Part of a small language model's weights: a variant of Muon for these matrices.
MLP neurons of a small language model. Each row is named by its layer, matrix (gate and up: input weights) and neuron, and shows model dimensions 0-191. Each number is 500 + 50 x the weight over its row's rms, rounded and kept within 0 to 999. Numbers have three digits each. A neuron's up and down rows have the sign that makes its largest values positive.
Before each neuron's rows, "fires after" lists the tokens most often just before its 100 highest values on Wikipedia text that the model never trained on.

fires after: "\n"
L5.gate195:518556513472632475578484512464522412547573533522529425446439589512494494523386511491590562496428488420529509441561421478506456583426498555417499533521488546426544508554445485422510513474507416420521388540506512470499494509522531630477476488556470538549527573425463527469542489437534453497506569458416492532452535452467480447558550545452486508460479538480496513516587512481533507538459529398600552491511554447579375458554470491569418456525495528470509532466477558501473492506515494571474468563474547458406561538484527506508473469536549451576432436487598568476464514396547383464
L5.up195:529452545503587453471484486528533465535477515537517473544483408486369462421588537421547485585535454527501535494522493486525546456556478510515507570510526558586540501498481538529460539483354527493616499413517485541480490521458519471483515510448439484452440474480545489552486494524461478592527549495627492494490501461565410461485504443496630502500476548452473564446390514448463502464585526510504474540451483528468489482562494528526454473496615563472446371477423482562508445505537490493449469562515543558413560475451538568498543477535500482495517351480657496559389552431554565514

fires after: "or", "al", "bor", "il", "u", "ig"
L2.gate52:598479519586502448572441526542510426547493460435445544474432445574531556557517535511514512433450427425506473477493389543530471453473456518498548466417433539500484536441449519433509480503592494479521461607653479516518494545531510426454465536544491506493534456502560360447538523500586527491497469510412484547571449459529496586613543475484477504489477512589445571516530408467447445489561422450475537467599511532477370546469525560509430571518465518434553598468504545555598465552506503436406446511492475487497460499501488480468498615493557544489495442499517526464458485453532431437
L2.up52:485491522506490373479542522445586517547483481433463497519516539542446586556505434472548508506467399523426500425559356554570519520470424516475488477545437454519561547451537472522503449510557562487487489552463557533535525453502464450489430431556544460518504498557518485438564458494462424545429458519386464486597470444541465555535494482503451473488538525584484450388525442453423428532492571517516457535625591480529555540541603639467473484544473528507496540503473559571635476468467502472443414499564407436526459494481536539445516586549534494521519418501516418452545477462506476514

fires after: ",", "),", ")"
L5.gate191:500589534601494574441534558549518449538411548571492528497484471505552535440492521559460489537376454510499499533524443449489491428500472447491527505453578527525474532455515491384514457444419518525437527502451423548602459457492528441608609518380424515474466408519493495654526497506474477491525525481510542473564506418467473506521521544487587415492477446474488638452518445503479503506502411493568551452438550460506557494454556422582472473544562460526493517542535474502495411472421568457525500487461537561528474536435444503525609516487481428579449482460523557436503517486630466483
L5.up191:454430579454415496427469440434539469514500471564493485489444556522578544488419508541507485483555503509513566512595463411471497473590434534489516445453508399568499529467455418558479526527485478500515482564554480531559475572529479433444550480487500446583461501571484551465449411500584373448423514462493493535568452518476489445480481529482365543536501440550615488487546440557639436548517536610500465507463523498499436454501478507479529632555490511483557558607463439491543441501499474519526586502480446509391487493547444485500480484405489516484553399527450514509517563542515593545

fires after: " 19", "st", " d", "c"
L4.gate115:557505468563568454434475524546432542497374508446510465528478531517520485404579527470550466555540603544531508414505555432481482532533456500503510519500429586559482586523473577518552560536516603547528406503508518498509393527493530546458514571368416443478466469409520521487442542492485500467472471510498484476447479490399507513612528426494542492436465491549427438514471482589474551588468507497517420525521516469591581422471539445510524478452579517500530610493563505446498456438446423436410450452516533464563501538471512500579490536488526515441466441566569593496413519423557437526
L4.up115:397640517484448458585477606527484474499593533598610495470553531524558484550423557493472446464522528526519506503397454581427401541479536507442562425449584503526492562422506421478470423394551438439528449478470447524500440515475492540511527427525544470402530479502425462485488555506555481474467585484490463470516558432491521521443484488506469467501572467436589491453503466410523482573512476492490513473523627591539535493518534449520446522454459539534397511552534524510532522468491480431553500455550407614474575469549501486471546442446487462474484458528585514532534591529431564503

fires after: " |", ",", ".", "a", "H"
L8.gate419:492481511513559423532548443529505481634522446421387489461496462600555532466471471493556531486442542521446561421501557490547426520485481524394435503537521547563405388545524448484566509489512457481502519499551553536544526500568435541461371432557490520489481471466448562372501474479461462488625474455544590504469506603414385597499395477468459480482442447571455534567417494551472541521441555555544482560538484465458531533520443503552561550525481497489572489458492488552581497501514529530498461528558492477564507442493431496559475468544546597533477536470488558407539515501439440513
L8.up419:512451401496463456491468452480565465469491471391484478449487565578523525495549512501557533503439596550496515432530556493531446536569546488356461464536535532485466458517500482510527505552598461559414592524518565593457478610557459489448406419550590441524486453532484594378530439489487462463562506443488542536488422589434534542560524550482448570467486477519457464561474604509439590530484532522574491462518559495514519486514455561579506466466437461553572396412455365523513535524484523504509485490477526473566506522477507494539558523462527545560487513502477480440519573505428391430

fires after: ".", ",", " where", " which", "S"
L8.gate105:481425510475577488513471557551505536583500497580423542501475471463507459474500518459611421547497541579507569546527506409538476472474480374481492537505569568482483573495463424476470524566550512506537485589489498440581468438409497506438561490532404478523429393485504474461441509542498534540485511555530525457580536543578488522426489480413392540569520494490550564563477578477640556601489554515459554478454544467497517407522510498522522494465426444505499520560504534481558548515533604357449523563480492554479456447450498529602418490547452413472510458444505466447464492414512558519
L8.up105:538484561427553448491512560548572474502480427504514537518481491503495452459519559574385509513410495495491446469482448493528460527431484455514473382494558478495565470467492439527408464480524453425539442581474513558568515571485475439514466411395454555514507461486434461518484598478593453538586548474519547532449481501445559473465483502512537481497446488612509494431557506545489531539510603534474445509378593506614455449523381439610454516497576512479507537554508426535546482589461431481485554495553511467552488516468463451484389480554511568432520366500538525548470583490506510574

fires after: ",", ".", " ", "\n", " W", "th"
L2.gate126:463484567540571503442494531554432664439577503538540595492571594535508546498504494469513524470546472540565488500460463446494514472545489463434435508567521491607622502406525541458528446505443466473513554524447577517423517517486507565476440506509483519434446484422474438432520508367522527423527494490457522449449482514559436530506522451532484487537419481421448501542416548483501589484473478471513574496527518559505495490545506555480480413519380517514520500635504475525494430562599450474516467442487408404578522431554490506572517496544490464524605565470556423518494462507483474616
L2.up126:533571524547577465505463563577560531361508550520473493532472444354561541543473461486448466557450506500569508499516484424568600471515495463540444521560477529520367361559425495505476452458534539550470520619446501496509526505483447591490472468557561559505430458446555545513431429564495512497497553508504454500435531427557500575544494428574487529506583559482446527479465530410485530400491521494513426498545441582467509549549514545517555501573561425496401493456440510554539487458450451423489514510470546557451439432486502484474516563487543540501555472559507498408502498492378505562

fires after: " ", "s", "and", "ac", "z", "k"
L4.gate421:506523505577473439528527486429557508519534438517563436458523475525564511478473565589557444416538588549475462485582430579504456554491488574563529590412458419493438440438493496459503449444502479486461484556474464458585481477527543595539455534513471488466493511568589491510549520405531473454429527552537492477525470389536438524479419543495413573505428590472619519579421512525646480505537470483517404481526489466481527525491460394522526450491544485501486570504538486535579462498433491460536464376557530476463571476517565591554426439485446440507460474506479426536558406517531483513
L4.up421:501543484469487581587518568567484459561493501594544527493499477564564451483484510573569575493563493452544568486451467539499474460478522492514508480462481445394445380573455534494479499510460549587560509401401476545520492525510472464522488548493454393463456476547518490534471555497512433489587521514534528491457531502441457488457472520548474550543469550518528476584467499431575502443556417604503577481550532408471440525449507442473487335601518432392514613462437528494537454396484511408498507566530539474490489491509521594477467433595415510406555569445525512436477503518499495453

fires after: " ", "\n", "y", "im", "ub"
L4.gate411:469397418526542495496466553446566490557485446653471465488524517503462525552515536476456493594427469421542374498584486484611449513499393516478581504518562544523466482461472484523543444482507371515501483542494448356553466516533522532458520541401457557434441429550472511512495464520476499446498544554492441562571433510434499493521492489557423523481488538414466524491553549518510527519488489407518458612551631472590534481535512573497440504544534524477460505516507554508621539527537474563465481530442518434486485476486454543569509452502520504597392498515430489563579550464488481433
L4.up411:485533422489558470493452532546543535510487464425546431468520475506462494412538520404508427520501455487469418532515518495526418521473572544554608431514543549485506618565433456410577599502499419411523502502571547538531459524479544479475421490529571516424455474472508507465444518534547485421412542475501531520535506462552488506520488550537466506490514497574526498467622543528575399514535470535592389482552537398464566480483523529439495436468487599541506552488417473433635459584530529504468512598465412488498503566454539480525478571495546504507498419373525490457424578468522499526

fires after: ",", "s", " 19", "),", " on", "ock"
L8.gate92:485550539518431465511454471559542532450472480517535519526487390510460572505472429559528468510461422537552523502485509435539433497512382523541565493498526479521559546562452523417545446519467494382434440505500434513565490551505536491538435496538402458493484530419405524410554598446575491450502461484500554489492496487481446635534515511475416485507478469611534590502500533483506486567562534551542529573489489551512531466370373459518543491528527389523544546583494450512418494482405585557550513469485489534547538470461418484491444574431560545508526582460409510500502387520559523527
L8.up92:537528442543560522503426463495521568421349483473487431495483402512521475457456517549403489495420530416602518502512499449491504481576412469520503478521454559473575462475496508508508438566411577466532393524560508590547563619444462448375510571525545466549445480415511502529514482571484596453555543542540515454515411490463532499465485491418391562582499506539513526429432500512507549448493523542419520579517429557613503499435468543549473506556533513417498579467490538533583458518507509488533452465498486583531438541520546552566558414447474529464503526518495467470456525480518431551

fires after: " ", " time", "°"
L6.gate446:455541447488465537503485579481502447489425502508451537542590489538480475573517527475564553555422530519496503527509435459611496622536523478409449516427518513460444470540470516658504553519553474422541432541481482473432515546510515495468532590512406470479530552528511525529520508473436557498469510481564491492597495542432436412432579526449488447492454498526646542584484454552408544419546551526517524549490415478532473535404433443520490505447451466594464526596455532493545517504537515445539505457463519504538451434459476416526603593492397498434499490496476481531499561365551517491
L6.up446:476530434467517444456476546511486460552428462480437475458501510520431461523483497555513423511466534498493454421518450465501466561562427525493419433508511521458429577552444521517605487501547459520562479536534482466458514508442506394465486537489592517468551503492591657608500554511468493473512459513547412525570563575373568504465517493364406506482545503484500517566569493567554508621545403512459537595533492467491492539500506509516509483511591398412456572409567429488491568408472491477551572467533494471496546547543518530443524493479525485437477442596513524547466470451404546511

fires after: "\n", ".", "-", " the", " and"
L5.gate400:551501546445461511503503476520490502502460501531482503567443508480489513519544520558489509542603558474458470493579465512524511454445470403482533471427438458390460536452493500487534464607535495556529516535500569427375479403567516528459433467543478391537447478539527417520498563468509478532475494474479407492617545522520506511528427473608423513589403417393530441488466581569470574519511540510541479494503541559507544586476525501486440401487553515548562618523418476508457503428512506413471496581490521519565473542417567530496623494515437469518501495540481464530500492578468613605
L5.up400:466499511520516523575461494426548520553521465502549488467510483528466480459497502552508569453526551506560534509534433494542473542587548562644499557498521510429502418543436503442521574461542491424528519500507515528485569499481549480516435380525556556452565435427463662516425420542439495522483454596423399514454519434574507552530532524499532588491553494436397517447468479413525364448388419520492451470443565509531512466527559530497543525523536552501468531532441462516508430549401405513520583462524437492542505449549501502477475534520509467506515593468546573424464486517487395559

fires after: " 2", " 1", " 4", " −", " 6", " 3"
L4.gate125:500490527554501474564492441497481445475531596386508529442623515520479427451496489523475475488467483534476505372541498511484561537530590556516529478509553560448534502586491558462511569498461355449431579497462570444538539483466590386573492440493501646522575479475475395525331550382585493464445490447561444463476485488533495525484507578396519507503546456521592524479486519506495416438561513531491453423449538463421474460507530510581417493534484472444516469540557541542476483500508540501597519472535501508540472481515503472555466460516510526524477560491514461564529542568475518590
L4.up125:546470535549500519557540441484551541551438402436500496559524452521410463554416653498565500578595452536471468469487488524547502489526413442535526450540480399473551466462443521476509535464465482379498501516553492524512518514443535425509440479548684518486482361441466510445555450551516489425519406444524519599557486524492431507432457503482483529508496463499552566571528446513533482579482488486458471529532444551449579438585432476502498551549484475429533527497447487558498452479572439549483437498484472524538542559556505505566420576485461581479462438545551540535459536439612493493

fires after: " 0", " 2", " 1", " 5", " 4"
L5.gate267:498608491523497506483479612491517648438520545491474484513604548420623508468483415579434469539412427550513543498442478496463466582540424529537459495534423410504549478507490457494543453509449489545532522543450504487444524418477498450451476520494477439500517458565563570499548469564512497411531535377455532518484431490495513498532523585450513451508540525526433467473551525491476526538421543522484373450509561497515549425453542515499491456494385419429441583595551523602514537499589537498476441470573434467436594541597470589550443534483471520547496478510536493500516471534424522520
L5.up267:546554475478484473537510554528489536502589512424454512499647476518537535523505450430582521454562490455415514512510469480493538516449468496448448499468396555487501461550509517503509488573542520459475614423479538483568571520648560465428480436459546494548488507576543577589497564487503489444484520591491466531566429518531442471556473506525487422414521476521490435377531558485532507505507479598509508496463505514447492456503503510473538514429386448540514571474511482519474480487489443432341447537546533531425498492526562487505513598436566557545426463575479494403441527567499424372

fires after: "\n", " (", " \"", "A", "-", " B"
L5.gate93:402509536542534485508524445508565415464547516461482467459544531519470486529479489554535432489483464471520458493639504517596528568510558555483564508505435508391524539418550544534560476502497495459537417530443453473412454425540551635618572503528457511476385398487519484400524534530434485422511535497494448539485564417676565479611521451531518443530538452452496479478502479478546479454480524535464524474499532498560317509425465527522507452571453460492495479528444511498477486596411460540557530462463514521493543482498527503494478467495431480464529543534470508545521524512626476526
L5.up93:500448453435470511437521449443529589541475545492416493574485602512493474486548483468517455570520493534440529472581520466524435496549445539448574494515419509505406502560540553568546525456491471391540427485497494558395454415423566530492483459518560407417500530473553603551451502492444469562505553444615529533480410517522447480414512507549532537447477486481471515540539526469479366464494454481500523529438501588498491512544574415474515401571464568467536536426526503551490451512528540435445517459573493502550460495527511591570522455489482424471593427482532543611625512517485522571

fires after: " G", " S", " c", " C", "-", " pro"
L4.gate91:538437516566599408460540473573547492471538460550436399477512479521485527434570534573527550437540436531429433457479349456485508478420510541533604519493487506509542521520536472556510577442478591495536514537478419435462464496545560520391484406506478484531470491500477539579466589542497555466457480492374555529545488459439457488542505520435544512509530506466479539552519467456502442550523476436487429575478596524499533545457535485506446442496529476531466594442507496540514552510476655473515498452576602447495628448528519543492501453414390460597463540508494501473539469439497455445
L4.up91:489462458494431464461510531584453504528508455554556464538461499630509559546639542558537601518492526524560537491527535497421452401429461434402450477529501449471438527490494529423530572553512495435416502520508492494430506553498466476531473453527552475511504522474524487523455480379501515458529539394498441517585530419520470567562474498402527515490508423494544496468405448459579430495547548457518475463489516442480496435479519477549501511538546502435521556463582447581471568475507491553523450546547568563562570515552515488509643515424387489497448610541508470505447531384494535390

fires after: ",", " |", " the", ":", " The"
L6.gate154:428463560486493421492470518486532590464585531471489522583510456580472423426523514512427495479440478461449497469510537474496527519552545513467452475434537486622402397441454562544456520439550488520455526434472477450443434492588501450424561448432602438502513479472510487572496472528417506526461549509528467522472526499464490531494501424453535625498426573496423436505475589556516533543469484515604483578440565493414535523531500561563549481437464441521583476447591623509478498479526476505554408529509526424513483600483507441597484546491441603472500456448530523522574523503493469387
L6.up154:443472467540492642526416510423520526412444544556490461473499547484463447457422519553504409564529457528499528565524471539482496516517491506481431508561554505578605442371429488602563554588592435493474445385493507502419524428493457545539493504529524473549458483523601499514626446523468539525477512556432524465447492496416534436472469554484523553537426465576476398547493467501458554539467447524500464579513496421482553473520576456530528455528537514523552572420484530490474509521457475508448450477429508548524405600505586548465537522479446426532432487494498526483506605421491523417

fires after: "\n", "==", "===", "|", "-"
L8.gate146:526548472511463534469499431545478506439532505427387541444530594466485474458488499520488465472424433475534507633494486489454571454530507525468495508416515498349524537470494592531542593537397536548459516431472539505559495507542493550480429574542547623536502590525567502485423600490488586504561496444494530448532447423529484513432447515448530485515457522457587436562534534401539537463438464425531449439533531543440552534457545449498575432493541462513530481478501450446480414458432531566451503594451467475563540472473481457415532568554423599517482515444520526535518559454578564535
L8.up146:497480517507544438543485454453517542491457445496504479523535443523573541412443381481630457476426515558615463442554540461484418491593459558455637473490475483450418541480505509539524567513542469417470453485458485564485552525516477519563444430468527526537515479492452537501447427537645454602539457469562495432466571442457494472535522519452492594503574499480360512556472481457561516550531450497600424558518580509493454513460494474498526544429491588464458534472496531409441489562457502610545521544497532555442512481497531468493514436561565510515459469485516505492533458383583569518

fires after: " ", " P", "in"
L4.gate180:470467551556494484533497523448478482569545521444569512446515481486560474558499599419514460445515413466448494498539519413496581490444438496409568531458686471492547489545510575524545479497545525420543500545533487453514500573512464521491549485435427501527461361506474357480556356432461486550454500510401542458479488487508394551556466550558452526495488545406512554479558465507612490533544513505471499524537504500450544474462509421522496486458447465542521556500449517557596542490521477489452502493554508478549477494538612486518532460481360530470434556524535462531433519440500628506
L4.up180:630460465528558463409531529509513457562600504403381415456463545544455451464495515502441513533441432517472540496495543567462482496396610477448503551490588412424499413493507529493474552451469510472498527516518553575485567394457511555530467520422519483451528504486502619555406518491468421480504496525470439528466545496522465462484468509464475430528384493473504503464539464510586489487510452587489497570535497516529403468494486646528384506517605452495450494439641476516479529521543577546505568502525451527578518509512501455524520483485477549498460440586584535455438493484541531555

fires after: "s", " An", " ", "as", " the", " trans"
L5.gate356:567413516522495524436495483559469546475520525521488402592452397474491466494568546590486511398500478502530412471510475561511482534550594509552547457445450611482536478513454540488453497457469506528474494511507577546486598484531485496519553453490455456546517438545464433475512470557480574575514509406559541521539477470576460548460521530452533548544529527585498646469503451545564492431498508515556451454523446431479539442498572523506515500434594444512520456489444418489562424418466463392560463445529524469491496573437411481555505382522568489549447577495429436564587568611526465497
L5.up356:614538538474536466424511533611527571508465494534461444526393538433537486533580490482569469397562549538513545543541532582515495447485528499486522292539399465587429453445502459485488504498474473495535477524471454475472480539549482557522477537396476433444403431510556456463569439524499533520547479509478532511410567524441552463444413414560544537499483490517482554479403464474502477539494485501486562616580481503577498441499513545579502482523560501542581451468508370452574525529457506446517480467564535459455583557486494554497478518473456572483432533574462495441437504503493466449

fires after: "-", " ", " (", ":", "N", "."
L5.gate109:551534473500418571565458468478497538377507593465447540537444394525474556627522427558440464444432455574563587564478573479516423532533521484515497413492516508406536500505510542568433504429559358485474481595460529535488488494504565544525608403519487507443500569434536553548474572463477479531432495501561535562500525526530403457497504449463484515552413405557516494522557414439389504516467495440567456497445507592535513489494526555512537461419477422561447504544471489500468421516504500505497440527546457515601561451467492526563457533526450436518496552476461511535559492502428514535
L5.up109:451565434466510495522551502479514480547417520523527485518510507554531487570597492573489454591416524504473554514556454415479511526580465499465493556504436410608493477393453417542450444541439634460495489464451577472565500576444501504569433471444501554548502575462486490513565534563458500557504573441480617489524452574372471512566554429633507444402557478440472488588497458466460432501493490477492508532504525545481524511516441480446538532549436558545425512487485463534426556530514579491440483492552498420492459510482515433428505530535471521502510547382429511464409589490514460457

fires after: " S", " G", " P", " T", "P", " Jo"
L4.gate416:463464469525621425460559483478488552499389460578472478456566406501489472478507595578603545478531515440603518530517395398526524496433443458486463436582431418495486550556485506438453453515461554488558524522444535512451463508537571463533523558524575501459506464593589558578485470465462569485454506491500435561443578392472559440434476461534514577491473446508482506492505441516377575544567459481482463472476540536434489536552409567392490491555535469443528503478488456568539538627538490531435489469494464446508512572605518505488476484525554452549522490527484434459539449460538537524
L4.up416:527534534513511360540627481515480445551440550475491573546559451528533458450443561567546481504474577508529541527504427505525448514530468475498442536607489531525478417472580489466520452577505614529543494484441501400474530530474451483569450509442625436480456482474533520455515524413421453457479576492537461530414543568542486556531516407414472542458553455496486578515612443531554569459460531434512439541506557542462510552543423470480440503525525414427464471502630503536453527361499519508516535538465499463469502482492530558441449515395535481519507497483488547468527626477489576463

fires after: "if", "un", " f", "d", "f"
L2.gate131:512580584431489538516483554517551460539495492534494438513479529408509495441498561485414555490492477520531571430572510492499524475465493474450526491511518398501485516552485441537525515545468393428431532555513522443430563566499507481428464414516391522491442402447460514455430481494514565476461505488512499486516453508443559479472486533530480429583546497534480527526507467509482506593428453491391500423495573518521478535470475590624460497504454545548444557463510430477487583509492589491530474535599436569537466477495558476581517519508518452564572544368385643510501650501525405536
L2.up131:449489478468512500502455477529492461474488476424540511467570517473516462508486523505487517440555505439593483514584466442459531408527548560490454549551522395540418511572480515492471462574418418556526473561409544477554569507531562558410447573492584557422447432527619372503488417515419474559457481588525474521460490466500522482475477506485563529563430542541436503508512529509430451572453476584546492524519444512439551504446552467514631457510411533500582555542518590530413567578501541476567542455434469520463503529479497597440474464618546468516520540467489523393478471420503468535

fires after: "|", "-", " ", "\n"
L4.gate80:512469458504516525473468508557618555517514491451501453529569555550516478504516544481538478488391472477475394462446510475499440490419471511553616405477521505425469480505426474523517579454393475456493474563414479540549440494454579537554513553486492538491542537594526542501494483463526528509455446505493461529515465590495411476544349545558492497547551481496559446451496551422463467521470506471403481515498509545544573596485462372565492526555574580583423445483484452479474485475431484657514497526518459548474430517554461564523558450464611457497553559458545408496452576516526536549
L4.up80:542434533511492501453528514524576547525495531442451434519480545464544515550522496478518514502420479472509459458450576437609470511465496530567628480519510540438439462506422420461580552442422492484456541602454447528532458526500539489530464529491490509421578536575492605465465448483534502499466481542528523469513404563565452499487349527557527592541529487553526443528490506458474447544424527435361476499487560535489564505499507328533533560492528530564439395481465433518448531498445493635536485443528506573574500524499510545486504443469582496503499544402570403530509559496497480551

fires after: "\n", "|"
L4.gate138:488534507490562501445463548477460492440531527497538567460566586562524418535502454469500493473586501505427464500517495488495535518450502611528510496406442552554558536526548443480496484564474588498473477643455507384488482540501451528469633434449499541468573550482472579455463500589523395537455505462443496462526448499467490532517527449576538387521550391428488551509527457499596491530399419508415490424467499473537483479485456466426510525503452509529398527427509523457562570426475625480422461512473491460490473603487513497530507568508490536490464538539386445520469523616444560511
L4.up138:490478410606495491435464486472567495515537536590493536538507501514492434335403373453493474522484479474502473476534496487520369491470470431586506499475434487448441502461504522578523467550506478472492523443530459544654498593483462589543467555460544487567498504550463533529500498495528540521445425525499504501494559471550559507478442519500492493552408514474472454529417439505511516520494536435425459550592600542512461596572640505485441566530469430500452570559531568488497557521454457486458574524556427504566465537552439448468439503514540399634482516512481527490484518463413507488

fires after: "\n", "-", "|", "==", " form", "ib"
L5.gate129:491564526516569538456557430566515488487478444467508478445447495461511499492487459530489495500482384512414408598519505418497543491548570553389549600498510557545546466424525463543586540517421504479508532554477462476477546499503492448529532489522434486474402469566433460524623570573474495446509478496553539497531525554588459584466467410538422445488549505515466448441590526469487502579515504463435473455507497496474535439427511491540506574481417469490514503509565523572391513422466467534537445515438583521577527500461414507488489441508417559555619410455501357449548537557526580506
L5.up129:520442503464461514553431436531536462451472510504547512434463591544425519485534413451607447416412455474440503480527532489500553482519552573512509539408542509478505421481403485494560536602504595484411499539530485445486464483573445529584527503471538478467534469466514438546673526511522531557550411425557527470533538489508513492509532583514457534470517380464412397531580518505458580554436457550544466443498508456570513514500475512473585480430552479415522464501540470447578397536556502531542478491412506519469471483486485572454538534473489655451597489458506447514533484511493440541

fires after: " (", " ", " di", " Di", "I"
L5.gate420:473522516466598486433526515621447523438499492511444500506562510463471557521502433487509449398462509539482561628502539391496490495475495526389445469516464457444520496459463476500577431424561433503554503481484496512534532544459503586470514467503475498415533555505500519481457411415461581483447474458539484582473473515590567480519487500500578465471486434520547464540543471502404552532499489513486487474506563478539509587527473495521551422471532512549491563500446362628500517492549658547473625504465453558525503492432541594561474530467454453434474472524486488572398607448528442415
L5.up420:493548538394643482435563490478461585501514476548396527476552539431504461484626521500571499458411530577391513604525539565506566505515430513388490531480480473505491457458475473565539523402442547527463497490553502495580547538469593478488458488412422485544468592510555475447481505419510496543524566451469516495520521473461418449440373520553483449605444468549560422537517497427464497503512456437472506511565537600516491505485476508544501498542484498496537483410509475546465580489510467526512398460596510474465548572412483425557499504507478536562543451488554453469584461469541497419

fires after: " ", "ba", " 1", " Stadium", " 2", " 0"
L6.gate136:515487588601531453448523495481443471484580552554390532455546505441550448604559501536506570514425479567512470434495458522447450597491497416556437452558446568471426434559491479504525538528513493504455455503562502404475566588459525485529438475480413505531588478560559510467493488505567449515580526354436512511504497541534534465446493539526591427558525496522436483563480505550427484541473534516423530432486479508464530467422535446560587463516518552504432475582551514566511497436448554428625539473461521481504462481484478434449503572450508480387398482543542468508555466528528614539
L6.up136:456429464545486464512495580477530550483430467426536479537505498487533521375634554563479435503469499444441435526529501479574522523521474430534363522563519538498525505425439499396580494485493554512510513533527560498434422509519463453461456421516535529523512572581587515461500498598533535490492558491538541543455501570492481531494580482503531484493456502497579396406520562456571431543555595482570544486560430551422517473500422540442541487595510521388483572536573490498460431539516516437535471529466539439544422459476596439478537606439497520544481394428528489472496556464462441483

fires after: "\n", "|", " |", "-", " \"", " ("
L6.gate34:460428429539538577479559501596521497516541575451506435547595523548561550492420510478454527522443504504448474589513472488548544563467597471544496451364505450491503451508472596479544506543468539512531508519431576447608483477498557493473495587542490547453528590566445533460554487483425417457537514527510517491528442572561437569553463513436459505443456546522578539447570619506468420433424508484533466482435511481537389459532515472456445407415518424503581531523488483495480470423475508516440509481408468487498593461534564548461432421541539602461450537518489474568421514506440468492
L6.up34:477489487546440582567565514518436541497486513467605483449476560521530516489564516475488491358555439450519543568417541522524520546533432470483579587478497479438438532475516490512576617529505478440444497554480484445482484548460458445436461517493570527503561494648461532518446472462495499504437557531509522481603506433486428516529435483599529494581580463564443476616486405483520491492451586404419396430514545595573480403555513531444579496589394469496459462518484529436486432503527476495489531510557537533460531520543419460530531511513481441451523456456546465467567526512533464558

fires after: "n", "an", "in", "un", " An"
L4.gate256:449491478566547547541545536552485472586557438495489486506528532485478487489472526483514595417502428543499449463598526527529403461504412467540497599505622515507492495594453567477584481447537481519567539447477486505419503505539425517440459453519511523525544463475493451479433447485511540569452445527481507453513553402492541492409474572482436510622458545548574456529544376491352463452444550533554460553539540499440523418443556478564454484557375477507574549516539484589496438529498552502483548644516531482441520499478511462460582447516431505493415493520516421438497455497571525485
L4.up256:478507573447547484544584490442474558614528530407541437406604514420527526444446491531474506426559583512509517471550538500453499444524430519573476547492490480416508487441420538496551496526499519518508533536549477604516552580515449482518433508469502551540541440492529432479481534497458489522453444606528537520494524350509500541469456554463510491605451636477545506461508488527409456540416561556502518566475491535485446433437550524565392501564481494522553485530450508488475537513504592419426506597473544451477498536519573501440545432571457503508412546486475350441419472485521517531

fires after: "\n"
L6.gate384:573535526633635478487494563478503492489494467380582523471544556464382486484508527535474410481499502521383481425508557496439487449560469527564516540504520557484476404445452489548580488429471450495506460546486586436485502539446543472532523405535466519522559470478511534537442492446519453488519533479510413498502478538594512503536505461550561508481570546491455475522520477455546531464410440446482467438525643511540524521402356511501547561460466431504513510471460576465501555528469558505572577480428509462582527548464408591459475516485482549469447553577571536486421401507525498436
L6.up384:568511418457500480502419486495504558481513515549535512493419444519494551473460492414401468485541476437478557456526503448555413500340547455559498490492464557578518491375512517516557512446520508555461486463545437533514523415509507525520497603498579479473504525496426427479544401484563572537425578536429482566439515575494591522456466496436618572544501511456480522563525478450496431615536501513506462570403481499557555450540573573498521486557554452609545451504525598458528502574543428484502462477526474465363502497467545522503486585461551502461477510480571430517461490439474558543

fires after: "\n"
L2.gate76:428469467530563493455480650485502553581537489465561471502449535481497446417542496454508514540459451507459404470481587516468435486485600530478441465588419443546534497471492499487487478570449388410501432487457477493499474492487438549475402511566455487490542532578504490499573500425507453561390470543486369492545613520530497452518481400397572489451490500471569490544588529477539602598410551471533546495505493507552505404584551455477513453582559485493572508539466547498549451521542489424514410491487514495519549517548507430529493447574574513439516506521599484457461578504465494520
L2.up76:454472550541611482501486592509484475617524476463574495460416562501490540449536492416470527589427507505496462470511597503469470461493578521509458567584470451519554433458483499469534502515470423434545469511444433543540471483478468581431374506533467504405530563550491492468575536446463431538467472465406432520502622506482490421489496422422567495486458474490618472514551488518503576577420525480550535523517500509591522377607518447465499455537531474495526471552494586469590399469525480470466415545435471525576550491572454471524511445557579537472539518486562493456520566455484507563